config = dict(
    num_hidden_layers=11,
    hidden_size=192,
    num_attention_heads=6,
    num_key_value_heads=6,
    head_dim=32,
    intermediate_size=576,
    vocab_size=1953,
    hidden_act='relu',
    norm='layernorm',
    norm_place='pre',
    norm_eps=1e-05,
    positions='learned',
    qk_norm=False,
    attn_scale=0.177,
    bias='all',
    tie_word_embeddings=True,
    parallel_block=False,
    init='normal',
    init_std_qkv=0.0361,
    init_std_o=0.0077,
    init_std_up=0.0361,
    init_std_down=0.0077,
    optimizer='muon',
    learning_rate=0.0154,
    lr_mult_o=3.0,
    lr_mult_down=1.5,
    beta1=0.93,
    lr_head=0.00791,
    max_grad_norm=1.0,
    warmup_steps=200,
    schedule='wsd',
    decay_fraction=0.573,
    decay_shape='linear',
    final_lr_fraction=0.05,
    batch_tokens=32768,
    max_seq_len=512,
    doc_mask=True,
    train_tokens=166800000,
    max_steps=5091,
    dataset='wikipedia_en',
)
MLP neurons of a small language model. Each row is named by its layer, matrix (up: input weights) and neuron, and shows model dimensions 80-175. Each number is 500 + 50 x the weight over its row's rms, rounded and kept within 0 to 999. Numbers have three digits each.
A block is one neuron, or neurons of one layer that tend to fire together. After each block is what it responds to, as a language model described it from the Wikipedia text at the highest values.

L4.up410:437491429497476414458487505575519444473450472455482495490469495481444516452573461476491523481435547590528385549474551470462571547545541561560456545623424437494431494504405527476445508494483399511520589384461463496537469555554511569459443544493473578452559397468531457437604450513569505428
L4.up441:541444502470521436455533422495475468519481574474473517553505442437393507434540465418452459470470452597560442484496494442569525509531496536505431452488518544497509482549485427513551457416470589510430520595385512503539440598457572528410544455569496470489514591455473422462592438507604546468
L4.up466:489437425546483454532582480439509447499488446504518489498573549533559437464540539484589437511573512449428507443459561500468534503525545435570460474483456494510448494546524556407447383549453463467637503427465471513429498425465436544459614554423441505473616521448551481563543490471590551475
L4.up476:513577560557523467490498513414566474555502445495560436550536595611504596471458537500529541454406530494461486532453549484494479511438536446554376537470544421477552558479535438623452421482479521553448463567503553556502504434527570583442494504383563420524456477495467510470389474481522489502
Description: Table cell separators

L3.up99:540507459480475442556521472453548582491521520556453542445548444516495508455562568509485511469524481554560506446482513470566405458474459340483553497578483502586437494527525568486626429501499398441493479438544519440494508384456544569509506547555492468568485509491588482454468524434493381517
L3.up102:508432548419601443480478480523456494518332530612562438461460482536485457521453503536476551414515450556546423439433517536523547570458553441473533456532469434514490560502516426584491459488530524543549508546454615428503460450495529526457491509518549454472519629474603508490574423528520509495
L3.up103:459447532515510483450533431463479518472491508540509482589431538564579541461435468475581537454548487538495475576361483514605515568455476478520454462501514508447428542474553465536455566405536433464552503511445523453559580613494551521471481546469438444530527518524545467499551558495458441493
L3.up146:460611521490561544521384459490463450459505534567568483490601556482490537445491563523372617540501485404458577476527488445499424574507436570506523466558540433539529554467566440444428493437454578615566506527427500430466407457445523506488458543535538457558425557500550572483527564478487494561
L3.up154:481585461476547536595433494498563466640525410543548427446586516578523448599458430487505524496555579509593503484440506542429505430482447495494516462523550476512488521416502551541595421508537522613410466565368491447398555459473606459460469484490518499480486530482461468420556530530561598461
L3.up183:515417464331482532535502424480654488499447482524537465459526559521515507464437443564500561464490465501566523525499452489562545485517496446474435511588445527549455531524491495484550478526588473431478470435434568533519473495486599552421453489494576518500476495528588526531558407499408473495
L3.up199:450588438497571467578527480556521554520460446619494472472479524577518434578478474510508591572526455462517465417462461466447520481517509512547542461456387496468460538458530417543565533547488531469469490504423509490526480466392515532526451491503610471475442409367579587458474516440498502432
L3.up253:477516497493580469440574493487486545570565456398477460457551510565555478485446481596525488460495553524400459454478457497549532498418522519477368512574421476442488528396584501476544509441505432451508539446484566410510530487460489461429470517465443505449504461472531553518493465445458523570
L3.up278:512543429554506494410387488411492482520510442577537540471503415533411412471553551434457521619528544534552526457413448575480494458442534539433496603576531540463530521484464523468468444549542486540474429563505538603423633413431543496504542489596597530464473585439518471451455449538442470540
L3.up311:519525412496433516464496459514513559564491518482557593468475565498501579460478477559467591531534458491507469573467499453474482543540531539498478508540423471414523509453520496544457519543568536367543453506386547497511591454446518557543485509431476468509561448438423484587550499385493435546
L3.up325:498566611462490574520480487488465492501442560491573418414495544649511466508430491525492515542433474396494521455419566518466555535519536559570469485565521456446369593534457514407470600464460536488504453430406562430485445523509559551529471472468470520499485554484559524426511462468388428572
L3.up361:558474469452412535441474401405426568507523524615432506489543455533446567526580487529469441512545523472574449541545501583539561459513484558511468489506494473550410604520491487456567450487400461468566439494501551453473547490512588427526531512527546572487484451554450424515514542427501522562
L3.up396:604478441501435395515555499517487538484499519523491482525524469445499507445444527526579546506553505445597438445472489577500500525493517514479497657515482479529387463602447420592472479643513511384511446549518536444440541594452525434527474508549483494470486430516577446578492532454470474539
L3.up450:595622475595493484487498481443496618480442582523416488472460496496520540460521416527415514517502469532542546503467472493435565497435497541507438499473515481524546495463535550508554528487538449508472488589390461473555511455545557528439568476526418433524553566495574486473583466462459558549
L3.up489:496504537474485475433548471475501390605460523482486423501438552572405441567477466422531471461427479505552401537466423530478557486508543504534499452508481519512545473470563638548549525574463506554503511472445588479543477565559522529429508478524459474492451510377423518503425461453466597493
L3.up509:512523459415394502541484540457579510553468432503531421488546514470531449440573482490509481498497609444517502394438488532477473480502477516554452524539539462519477557693484535629484471353486529450417438475485590541412477492547642454480581577565485527393492560494558545523539480468479566522
Description: Mid-name "of" connector

L2.up39:510473503553480481482484484458512515517543483475547577484434472494519514481537433510536402451455487486574591528465492472520515501509513510520481489534532415436557477450552524453562420478589476471478474551453554396450508491528528603381537535397492530419452454509529514442467478510499451504
Description: Preposition "of" after nouns

L3.up2:459548522603518525431521537437578492485496455469591545459510621487485465453491463487516507504528439474473433484480529516505469449505560483527496501461514464468472513473440412460506444523556459481538438525399434524473469430555390611458516483488499565474566450558534451468471482405464539531
L3.up13:544532437487506503515527562519403477519474533527481419545536572538479513465562516496554507488544475597464485504515401459514501529501461497497477468483500445548491469417392496470598490487492422502426592455429546510524479538566589515434567538617473365502483478395493421482559541502568495505
L3.up93:472501528519463561601465463558418571481527554469523560396528502515484428522525524522533487459526606540518521550492560536445398472478395529416460437575591465537467534408426549448490502517456467494514513402524480556495442526507520649519501509442441519508487453551547505472621478518538541419
L3.up123:584517525465557508407545460514416493524491580546538570488598518506465514450448477419505375501512479461435572438543595514553530456541588483574510464464492564558476434530531547430560519501395520513631471583473484522437466494481544553460534545444476574425533562469595408550565525517522480514
L3.up159:615485514544446509510515403530435512514471619416424456504555467547454474518495480497566457512466543423451501486497440505514403542576400487520488549536474562513428470457420625530530506617478462514499498519500525542606454488467434518488439566545612434462481585504494500424537520490523554534
L3.up234:438545518445589477452466495470557423550619569407479425584479505571442488534568524444545570456516565541552460567538521567452533518533447438495390484527531434441487423536497387483517488511442491511507487508532502436570459533485510538581491564497502494532537521501512507418541519508620458405
L3.up302:454491487399450542592609451499511530551509510534471540470513552519523591543513573463448488585605479491574521514507528601512488513505442515508465516513545505475498541493472540451536495442520461465530453459430442493497430473512513476483480543453576472457522504494558487473623485513556468461
L3.up314:485497505470549487488460459515522600513513555548510536457410506503474447382506572506427501497486551487475446487524535503464478554489486510587469491472457520613461501492559472582548498459463605492358498553379464517525506477557524519441459533530465411471569443501484551506470443513534462551
L3.up352:477525541371473443467452411393452471523424502542513453431526549574555475556406428489464560497578524490508431482550528538510448518501478480527460541507456486458507592516469539519504552528497563531567449509443535546536507560505557527483600552398435433511494534543535510577492618568549473459
L3.up427:402535469518408491474658468458501459424476447452540421470490581494514503410337565408473513548502492531552522492539527504531563473476454549535499487544597589513569579471457465523586491523507553511480629450452509523465552494519504502519522431472556467507473480448475526478495521532467470464
L3.up434:541533433493512476527514476474480468523590493477553516471512593537497430470519459530547588538534507595508359506529470545588470473540446552460526534549511451584391484445463546477517483471515494535492524470456502537562479580552470545365472499509480514500558461483604522472598455532501480467
L3.up451:542519461474551493587669495461538471476560554561447580519508518500515561602594475459464481377528614622574540623509402478542542466491528530466432510513504512511465476550553531494518474511539405467443549480513514489528417470475534482432408469483488471514525501504584460484525426495505505458
L3.up462:437470528577431488480566431474450462592508495484539481463540557587417434445522492395548628445506506473457462540462490483484456520526463426493455568502460489565471473512438528494557471555510620526434458531452542521485444479569474548471439446484507478481587521447524432501449495370509481531
L3.up470:443628505458521539495439493432603647492565474533490548535515551532557494510531464544531492566533531529554485508574508541543441554541409429469488478477572503494410511481451562430542519544551480515458513584421502532595351485455466509467468474491529561433516494584553521450525474529473460463
L3.up496:446530405486464470506462449506511572565410476524457523529532578605441508472522439486436503482443512489473540453467484451588564511449509566543371537483565442544550463491528514491516440485467530598531471505394535553499505487480538419459473525427372439457555550432522517415534532433498532525
L3.up543:496549481503406468457490434492451484552474436488466552501501636564467355485523484457467518447553482526496570558490595457457480460551496472549484468514629507540471524416540624486525500613531441493510458545467467476503547503465476501549474539471417558436547564486545417415570512462569453532
Description: Late table cells; split s-words

L4.up250:452526523490526538537514517516506497545419492581550450448503550539501559493464493466538503533553478525608530540437512417563548489481445483527417517495512409495533493445493574588552481380494482465549493417421495512663455631562478463525560569512458456499416551391507521442432545368500489532
L4.up280:492507471577482473432521530460500462568475575519506501521585654547476517441509492451542531390518548481482382508432474515504467485475511467535493517429468560557432417537447533523499509496486479520561530547436504596403476400592411618505519541423520442522599436520487488465537458494557583471
L4.up394:378655492448553454496396503536479521512418498476511527467538532648510505590427521464494421451510519529464613514451550385558578423599436487502480462550519556519525544492515462500463505593580486481430454483403432525584497614524501550543453501468484460499480561503567494517528558504547501548
L4.up538:488488477596474483463581446534512416458542464495473468462537593607542478430501475542610533483462476496483460504529516405467430546503435507577455506542416571488479466529443530388482453523468517398543432446458501563486403465476446652525573618498433410517507449452472394481493489442502590499
Description: Table cell separators

L2.up366:447605457460490615550549530524555446502525512499575480433542436461549425447475450408563521457502548540558578597418454401549523490529460446530421524482514477462405480538504464492551555576494462604409534517530479573514530477499524594508448401487497520490475510513519496491513575491463408391
Description: Split-word initial s